config.toml
n_layer = 12
d_model = 256
n_head = 8
n_kv_head = 4
head_dim = 32
d_mlp = 704
vocab_size = 32768
activation = "swiglu"
norm = "rmsnorm"
norm_place = "pre"
norm_eps = 1e-06
positions = "rope"
rope_base = 10000.0
rope_fraction = 0.75
qk_norm = false
attn_scale = 0.177
bias = "none"
tie_embeddings = false
parallel_block = false
extras = ["capped logits"]
init = "normal"
init_std_qkv = 0.0346
init_std_o = 0.0
init_std_up = 0.0346
init_std_down = 0.0
optimizer = "adamw"
lr = 0.00151
lr_mult_o = 0.768
beta1 = 0.95
beta2 = 0.95
lr_head = 0.00873
grad_clip = 1.0
warmup_steps = 532
schedule = "cos"
final_lr_fraction = 0.1
batch_tokens = [32768, 65536, 131072]
seq_len = 256
doc_mask = true
train_tokens = 700600000
steps = 10215
dataset = "wikipedia_en"
MLP neurons of a small language model. Each row is named by its layer, matrix (down: output weights) and neuron, and shows model dimensions 128-255. Each number is 128 + 32 x the weight over its row's rms, rounded and kept within 0 to 255. Numbers have three digits each. A neuron's up and down rows have the sign that makes its largest values positive.
A block is one neuron, or neurons of one layer that tend to fire together. After each block is what it responds to, as a language model described it from the Wikipedia text at the highest values.

L5.down483:135137152140101142094124154018121089082166119171102091150100166106196121062095113148122135155138182095134137130165116048084180090161086147154128094130145130137161094077102132156139116152124142116139174109119083129101111065162147156132198112157138131113138062139141111104127132129113100079144151172070141152104136150098154180178122130175144146114098173141059094104130189175112113159148
Responds to: Medal table entries. Mainly "medal" after Gold/Silver/Bronze in sports medal-record tables; weaker hits on is/has/had after he, and scattered mid-word fragments like "ot" in "annotation".

L6.down67:143147142046205109157149117141159060059168098135109185112116094132120151122126172113116128110133163119127116135120135122077104174118097149164109115121148092168109162163075110150154135158110108160164132064127120089137152171153151160138072141089152095130156167059107139152122141107172136076128131143084108184133143154110169144118117159086168125046091144127186120133143135159066134102130
L6.down117:132153064144131132081103123158127084084084158162151125127129084139113112113172190098178153166170153138182134094186133230115057120121139089108158135132151061112125156072079144139095101083147157203119145141111102134149089116117114112177154110132106138136094142167132048160129114123075129097131142126157139119115084173147134148126125087113094120148115194148121100107116122148096106133121
L6.down139:086138120149126161135086159043156107155119111131115142148157146096130135109136143179058106129161134172208181118115127255154131128134135165119117114165146137157175090113127140078182126121162089112155099099096109094174158136121087096111126118135187167188045105195089107171175141186088088128095117095141169115084125106140169131191144106142081176139184128119090137095121077092140100073139
L6.down148:133136094129103154138132063119147108116111101035127148168157146136079076087074127133130133150110116118175132161150146141098146160170135152132143121142159124165133063151152152108156169120192083180079169109141133109133152152122158169148198150101191094142151132072100222085101104136105123192127102145121177124191127099167117089117085119154124116142080125099111140159146130102097163130051
L6.down153:164146145092134090174161085120133122154227111202128139166119126118086103149143156107127085151102056177112140171108064143140151137210113164118134107133065066135129141120097161162115051138139093177137170139128156062178188122199127117142086114141124096125130147095098128143052135168116107105135101138099117118150091126099083129063150100099108145107156124140169152130124132127063114095149
L6.down225:128106121166118149143110134090174159098141180117128129151145137167141129138032132115144145093144173148195120109071121096084126091105025142137108103108112223142150136066082141093113141160116183169156146150138140172098130143126148104207171177155098046048139142134116110098092061084174121171138140144132133145127132159119151168123117132132085119169094133101018143144158182146111101126162
L6.down436:121150161168190090115130146147134133130171166112124187103149157121145165115132120096106136141095132202161070118120128130182111147139090067087104200150157094117112086133175134098115078095093152128190126077095083125152089073088125049107158110165109164213173173092183081166113183093124122175142110168134032111182133114122156125147141048109181129104167103122125137176084096192123137130124
L6.down631:135130106144128160126143088111151082064129124054144120162116096168058152156169129175128147140147174150134128183108149124124113163086116080096109131153103131126143169098082096134154168083152111137121111154086156064154166142142144123167193100159185095146105127146101142167143079137170118204091135126157086174104170114171105096097154095140137139143112124145060096067148148168150143125119
Responds to: Table and infobox headers. Column-header words and field-label colons in Wikipedia tables and infoboxes, such as Team in league tables, FIPS code:, Children:.

L6.down10:104100126154166118127137121120132167120097097175131163101081098100128180114066096133133144152146141106133155111147100133182169103109148146146162161077136181180174084126103146160169146155137176124138104097138180165125031134145146164092092108177087112152132126150113135080126100085120067143083108116110216129129191131164118109138187103167118183094107189111111166068141146153168077132062
L6.down206:127156133250118098158127174139115104130174124156078156106194130125107166080147146177170168150153145158095106181086093080088159151139139121142144146095130150139143120143101131130129107112059165115120123119103122149110164173104144142130146067162124126122099110129136095164084190118169099107129101120131193136142170097166184147108145159124130117147106076058124124150209114183113122122175
L6.down230:121115147166110144160107133203167075127108141210095127109074096077189138177096092099141184171108096119120081125149134255139093125131128151127154150132164116110155084122132124124090150122158167141135124129143118130072145115095168076144121093114128096158117119161145084116135120179158056157146167130065184108160114145157164156084113129117143131117192115099118156161112138097131137130118
L6.down403:104086096129112141174169099162119168152112114117112110130170119110098075117104162157130196169130130148097118078125194255095130083078136111135111106135055089130123114150085123163150174089104123161152141131125099097132140117159051081146143094120140097147103192062114144166148153109144103108079121120103058085135139148145099113129097113145105100104090117123255131149159106165107175182117
L6.down473:137085202055129138122103150132077053111119070098121139111145182076113166140209163153159110169145139196145110069101100181123124103149158118123136139109180151152096134140113115162159134135128123073126088075148161101148133133093128145117069110123142138060140130127103115166148094097103093147161111103106128146131133073188106159087201083113129105035092097162048125125119116104114160085102
L6.down500:068127016068147143163180064097151153101069162145105143123160116143116134151179096195127134090026072178179137127150108200138140138177074147155120134120121104132123092112180141132132126102128122105133119145125165123229089106194088150068160086106140139144184127158143140137170148138160145149173136133094104172141069126138115122147113123150082096149129145182078104123138121074153142082073
L6.down570:140138062136171161133170129084073112129069121114118098135123090132136079093095125128157125093166186133117093106138162066104128157175159126165106127106101107101150134108098151190146120136126135138091123121084113111153072112168125145088118120085195060101145132155084112167094108199141145140119159094104171127142132157187128138066109148139086131127126160079214145100100147193123101118161
L6.down578:145095122081206181180147132095094088123133105144153207187088117138152140182135121143079084106151178160125142100165130051077137123107136116152074102118165124100158099138125154132108187148125073083147164161166106138080171132143112143133180126149076146104139030166121122104149093164111158147146081136208105099070120135108141133127156081124150089129137106111106138078155137118157107095104
Responds to: Mid-token in structured data. Word pieces and digits in the middle of infobox or table fields, such as 1,'1'27 mi, km^{'2'}, and the "(" in "(0.56 sq mi)" or "(RIAA)".

L3.down120:093120131132168114138146151161091121161036124125088172138137136075124131163119127138113127107140124152144104178172158149140134157105038111093139108191078144181095117094084051142084133112137217117125136111110057078130118095157120130112102103130083107157133160097122155165098090099100181189159176120108042126119084083121061160070149106100161072104116122158080117078160114088141091183180
L3.down236:153156132117163140174101084101068092157160149168171115130147162147075150105113169104145078126129125111187106108134126068137129088111122142138143121127060100069164134202141154092122143134153116051134078097107101062093110151150100083119077153128064111124137102065135111138124094136117130122131139108089089122086139134122082152105125107147127128101157128138196125183215105115082125140124
L3.down557:139095097104086103222175089109087111088175086136183126119129182129115101079120167145098173108136057154163131096107178180148106095114127057132151200121201159135098129150133084149108167103121075167149125191123124153152160118097144149119148105144115160162120063075116151093145122110132137142145144155168093100113158154160108126139136084111060047125129149109163162174122185114168152138163
L3.down568:141142148130069151143117127104081122120120113146138108146155100085134065144127109125096126183185165163147144103132088115073110124106107073126149164185142119084146170114116130160104111119098157084070113121144112094115131069072170134146156110124129101123084168158115109067109073162125128178076122150092115136112164121165140151163120110102196139182124051144117120107079180097166184161214
L3.down587:095097159112096093176124196078131136117105105115134113136146091148086178134089100126159128098151166119179102146123089114157149082161127131149078122202127100110159156122157159154137131110115161206146127160139124108136090089152085113103134097113080107152114112139125123117107110112094149122156172107076092144153134108095117117090115105135120199160156120166168098099118109113143092099166
L3.down629:190130123099125129132168154114082120106120154120158108054089142093085102152161108108142111134134142073145152145099138074154142071160125117092146102147118109097100121127145177139151138086106147151130158092080145132134099159179147095117122114144102071094153131159096159159148095060177158154117152149077070119092141140145187123086196037129194130137149135087147128119084128141157148063143
L3.down653:119138102162099188156140132142202095095104122144107146089144114118131157111117127168108061129132133180157168112128206141133132155116153148092153168125160104100105137102120123111118096117135125062108140103158050120078152151141121153095113128153122087121074173215185132048137129142139056144136139143124097159110127155120200105085150108074171141094122148126122081083138089160150126098094
L3.down688:061117078149164144170131109105205138125185104123085129149124138124105109058147106221165164126154104194098137168073111063120145178142146104124149151128108142142071111111146164082135102136116126129085145158134136101166166141137133128168154147130102112176159132103096157052148183060114100144129121136163217135117096090176134082148196074171102084101069117139158137152125103179099175151136
Responds to: Infobox field labels. Final token of a label in infoboxes, medal tables and section headings, such as Silver medal, Running time, Coordinates:, Game log; also due in "due to".

L6.down32:191131122153121179158102193136083112125142186100077165124198172170147180127128158058186122100159136054140140174133147044095115107195145126167123087166131107076166126100115161122105053087065109184121113125130067146162153165139125099155128139115155150114108094079147179124154099099129139137120139183119061149157175097123096143144127071086047153199108123140167150129164115096150146116152
L6.down90:107125168184101079098126129112094109160091065082095186132164133166099164127136130084144170126174105166138098173161191220144140151127147129082144092139140065144162082075144175144100127152146180112145137116197128130179098148113166129102141123145114161108140130146110102114136104120143118149090094135131103152087130110204126134137088145098137121131055199098082131101141128065131120144133
L6.down125:119173056138127151120176110125075071099147093174148149077139148149154102095165118184114184109161141120106115086171166255126095143142188117130162092167134075133181098135115087083129138128128117082092121113128102113123133095146110113131146151109119102139142135030108086173136127144116113155150114168141094166135100112121082132134153116079177131107148096148107120155101126142092129154043
L6.down244:154152157172117121218168101144089153122199156087098165127184166133158127153122137135169131067142138121115136126194105103143134153085176124115096112121093189157089152139071163128131088119141132108110112110124104129125165137094163122149102142142094133176111123092132145148157115132123107103087176105168029161141128128120127135120113137141106180110127116141169123130087148179114117097143
L6.down302:157101187057140149108150171099126133146149087164091123150199201129106183161099086165139150073131107121124176129135125077126148136160132109055121150156146072148149126209135114113144106151128159142138144107055166146095172131146149148136115120187109113121140101067107137141162115146110108170198136113093080139110079119106145106140098124112075135103116153087088121096104132092133140066123
L6.down347:124150171145129101098167159148112122155095097178112143158123126130111102114184133111116106110155094155108140147174171132139118140191162123113128050118177108142098150103122133111111123130102174083131117210104151121127164090124097160122084123139084124123152129187142106169129142070145086161143143096117090145178190173147088084184107091121138110126206127120103139145145084110099120125142
L6.down438:104143097137175140131131171163105115134123135147156056106077113180116110116151179127119126147130130143199128125176124088122118125124174111144182089105105105086085150094106154182150160106171149155177144137152173139133134130132212111099180182134158125168145148115163060165142146126110130122121132077110025077090132156134093162126099138151149145119132100085016049129111123115123109109159
L6.down698:111096119119165096134149164106156110075174081090178114105104076158172125136115138168132138187112137150113135167098142135113081123098092142097147125064056169109155169120128164152087143085115131158144157128124102097098206073120126084128179165100142089131185165163117152080132139096087125122066092125115179080134112128147110148069130088095133150097121111159101130111178200070153103161179
Responds to: Predicate after copula. The first word of a predicate right after "is/was/be", mostly "the" before a ranking or superlative ("is the first", "was the only", "one of the biggest"); also cells in sports tables.

L5.down244:099130128159162065086124143111137120130118078099136161081118159186144172168127064196164110106110168170131143135109181202112124152128122132104106139137146128139172172082102134146102184110095205153104132141134158134156119158111128128130122143065121111140162142160080134098068115114139187107118103144120038135121121139132148165124142129113125181076110147136123132158096127177092126124123
Responds to: Ordinals, superlatives and degree words. Ranking or degree words after "the"/"a", such as first, second, most, best, more, too; also mid-word fragments (Earn, og) and "00".

L5.down362:102169150097115144149132133134071077158121171171157103125130117108111149071104129144159126129114133134092127154154180044051086108169103111088120066126094119067092144136157151136096164094105145119132161131086163108105084120109101029096145109157126103120049135122114106209179112137196179108113127160142009080096142150133195101173086128117147165105118093169090161097164115182125103135113
Responds to: Range connector after numbers. Connecting words or punctuation (to, and, dashes, commas) right after a year or number, usually closing a span like from 1909 to 1912, 29 and 32, or $2.2 million to.

L3.down2:168100136145151128119127206103091117143100136118186162111143112082158142145178074117158074132118124155133109116148104164092112106145180118199074084144149173121156100138145104138139076075182116168131182097113130090126158149105054141094119127166122134068145089144135137102149082156081171074108109099129088112105159107108101098077174113093163121132120142108169205117122168117152122131107
L3.down113:190068126160125124096116030130133112154126132126189115169140112146136136155128137120161081119132111088143147166130140042129099125186096103154131133129141125094152084125092119134095076152090076113162094120153143088075092123128182160137142142137110111166103101170178181088113126162117140090123125141138154115154131143160166127167109135137093168173162088128147129100195096064168171168146
L3.down198:163103151117077154159155162106127133081142103140160146147079158056142145126133134113209099155091144111142109150146134205041131158117153151159138104077225065126208118147153105082202136210174094186159163112129112152076127138110143098135138122163124167100124137142111162130144138130156087108110121113158094124064135122114162118068141112153106129154064173083175120138135130133115156100082
L3.down224:144143068116130168082154166140102089155097124134145108080176164137136156155106117129120149090122151175107127101145157000156123191104123200120103140165149106138178158114123097145113097092075153137121104136112125095132098156127149090133105126114130086105132139070114097120102120129114154106086155138124081155158118133111102153116114137183198180158133110058038131169163135088101160188117
L3.down315:158158151146157107185214151111134100131109099111178080148125149135125128108122103124145182137102143088126091158134149000119089187144140152181096116108102145092136133117167146202086150098076086095099087124132103073132097130178215109155100162128078053192152112094161112136167184120135123150093151130134158141116121124109110134156072103092154143113157184183174129113132122153092086125100
L3.down374:116136087117110124129124136149160103148152086184139173116112202167148135125137149138106137098133112179110142126114167122067133143111128136083129096135136134145145085137136129144198143139127127163076125159139138138108165182116148202104159152140126181198083101124061115187134088108162095101123133147173133091156116136159070105152115133145118075131096154199079099100072165137094099129088
L3.down387:138129136161171140148077135106113107124157120077163138127106099130164102156136138122170082158095126088178137102103134174127090126112178145151145117140089097104150138129106186105161186080109123112186159163163165125133094100163148066137154090090144106140095131128136106101109135118160138114133129102091159099094107079106104192109106090143158195082129123190142169168106148084080119102131
L3.down542:166107142133165188131139155119160153160127120120048136119180099102152068107157141142139176113139145179098159058133133145172150137102126082112147176045117063115122117102132131174160147131174087091193134153148149108131131156174108114175113175127152082196176117156121129175171148129163187111139146124077031100117121114105102132082113130084117107170143112071176160089097167134119149155146
Responds to: Uniqueness and order words. Words like first, only, second, initially right after the/was in "the only…/the first…" claims; also year digits and table header cells.

L3.down57:076133091150097156086158073183080104132170185177168140131092089144122123141125126158159167120156149135143124078167145000106107133134128175102172092078117109129137107135090149153104147161110118102122145116126056109121147128146155088130194101086102164185131097095094149183128132084136138132116134169099098114132121140098078105223091148118133093107114087136132108190138077142133169122106
L3.down81:109148146113079135030153149135104153149108158121131156154128120122089120108201109111153113184154116130151112105134133058081131193127105116128159104175118104060099132126099107183110125103173125132100122202160067122135124039118142162104107110125149104111164108166133171143115181111099132094092141184164099201139151110132069123118088133108126148120174096145123143119130148129069079087117
L3.down93:106101143101073163205190085178132153109105080078130136118130094159136079143116172158118148124119101099075167120123136253138115143178176168165136141067140118134112142131099154103120080163080108098102103111061141179076143137078094131160109105146133122092155121115147089108078056172138178168129074107125172059098133122113179115095099083075083122129061201125117143109091128179147143163120
L3.down343:120126151116111096119105151071172157095164157097151126140100159101159204139134137183098161101163094116123155163129113202166134112133082086115141225136165144176113140105183163098101129178114114136143093094120169123117149130113123125121074123137071090155130121174126152090126124113091061151127168090115239083100102146086128109160122140146132137130174156113069073141149080100105135086147
L3.down353:135172108101102163120181108168107077074083110094149146071169119112105110114173087118129155151142116183081114115102192252126113136087048102094143155103091151103124148151166149133096162139145185150122115090151164127089090071104123150147106136113132103134188204116148158172109210133121110145170135152129149075109041160094128080094127115138120127117170129133079153141122106110117106126114
L3.down475:155163106156081156150095102121180110127145122140152185124090233173102097078113107106160165169078124099105155115136096255138181117119129148115142099126136102091152113127161137095134149130148149072116154103105145131117129113154148167150117140160154100146146147095097171143092150088081094162136181115125255116124120169094166064141146119161123143161136119086166175197107084139126095165076
L3.down534:138137175151114144140160071114107120104069117168100042144156174196141116117160094159125175146183144153146154102138154020145104095189180150096135080182108123157164104159130127138062132090101166105062163165165114149110184123127061095065152120132088122113128127120122136114139161134109140179122075151093068123141124144151107110124135129149130180174141140119148149084142132144159022098127
L3.down615:088095176073115160149128146146135124116149112099117148177109120064084162163169104104096120174098097127144130131143141111104120153148093144096061138133144155116106136165121126126140146120137094129139087085030124174149087097140156158136070087113101128116120162147129179092127136147153142168131102168109167104141106120135113063119096115100058145068146195157101137118121109138117142143064
Responds to: Mid-word foreign name pieces. Word pieces in the middle of unfamiliar, mostly non-English personal and place names, such as Marg-her-ita, Verbe-ur-en, Je-z-irah, Re-it-en.

L3.down33:122080126176134181132099134111162205172167077137121171143123081088125139140159138123117160089118089152151149138156114100110121106089138124154091159090154207077081144114092130093118133205165100157141070105117154157072159080130180097084102109174110093080125110170165133102173107138045101119118184122117086143131121062171111182097115151091128139135142138187120143147170153175138147125123
L3.down59:080105125124141119052159090146115131146116101094120061110102118126184151125090072137102154142133151085136104162121089202111178152103199103149155085116082153142178187173107122161076094114136142144085183108096145168122120142171172161136128129111135173127118108127181107165162129157130128120079118144134156124164164074082065111114070149109121092134138130115012153110045187148135103137152
L3.down282:100112072168126122092146095172174146086193132112157180130123135195156126153094127167138175075070111075131209087109118237108151133125170138152088106106129115154143105116106118122077225139117081131148196119165154107078136187144171157147202132128183095105112146144133096075146114097062096120102089162096214118110085141149117150112112146129086178171160138117073147091130082117091090096114
L3.down310:101077105155090122097191080115163134130206111126118130081107052134151051098149101158070181107172118214123159148079145076159106137130168072094120102105161179163114146152102153091076162151142186072088181206100154138124188142107123093171108128120145146151171152114136126155158133105117100144115152124096125091097160087140127116129125128154105112150068136175123129111073094154180128132155
L3.down340:115070044185107128103124148157130140114056156124135194181122162104089118151117126162127101103151163119157152109164169163105131118119128115100105130119162101063169127144096142083145122112117179121130063120033156138143173105160150125189104092160157119127111140175131136193147126128174033176125120122091189111108100123161161168127159143139105111151073140115073150110114142066163148094127
L3.down347:133122121125124149124095137161118138127156094144103138119149136141123100156168074117081121150136186138117116111133127195173103095125064099142174089120077111125171150090095141080124190151084077121177097148153141201141121096116172098100159188096124114155052072153160150136096174087077125108134141061147131090096082077118152138155084113139109108142127130110073150104150127127154158211119
L3.down359:146182113039153182151148092126102125108113143107089152119078124186147147102147183137181114115093147130083061146093146133135114114144179144112138103102151080100114123111126168154146125100126132144121156104143147100126129116116136079176166118112107122147168104171099153172126201166146103114103165158086136125109113098092185135117146124123126165157163177086165091164173114163067195117104
L3.down424:101155107154153140112154110130201127056121116112144109132176176158160142117117073155122080164150169095144123058104116065123178035123197112161152097079112167065137113092099187128106144089109073137115138098170143168067072140114074107134134116094110096079084062102097136126113083093128136106125056102115139126145102177087136095117138125131163180106157097139171150191081142142135152144088
Responds to: Coordinate seconds digits. Mainly the seconds number after the minute mark in geographic coordinates (41°38′57″N, 149°14′34.3″E), plus scattered word-middle pieces and short tokens in tables and lists (BPI, incumbent, Apps).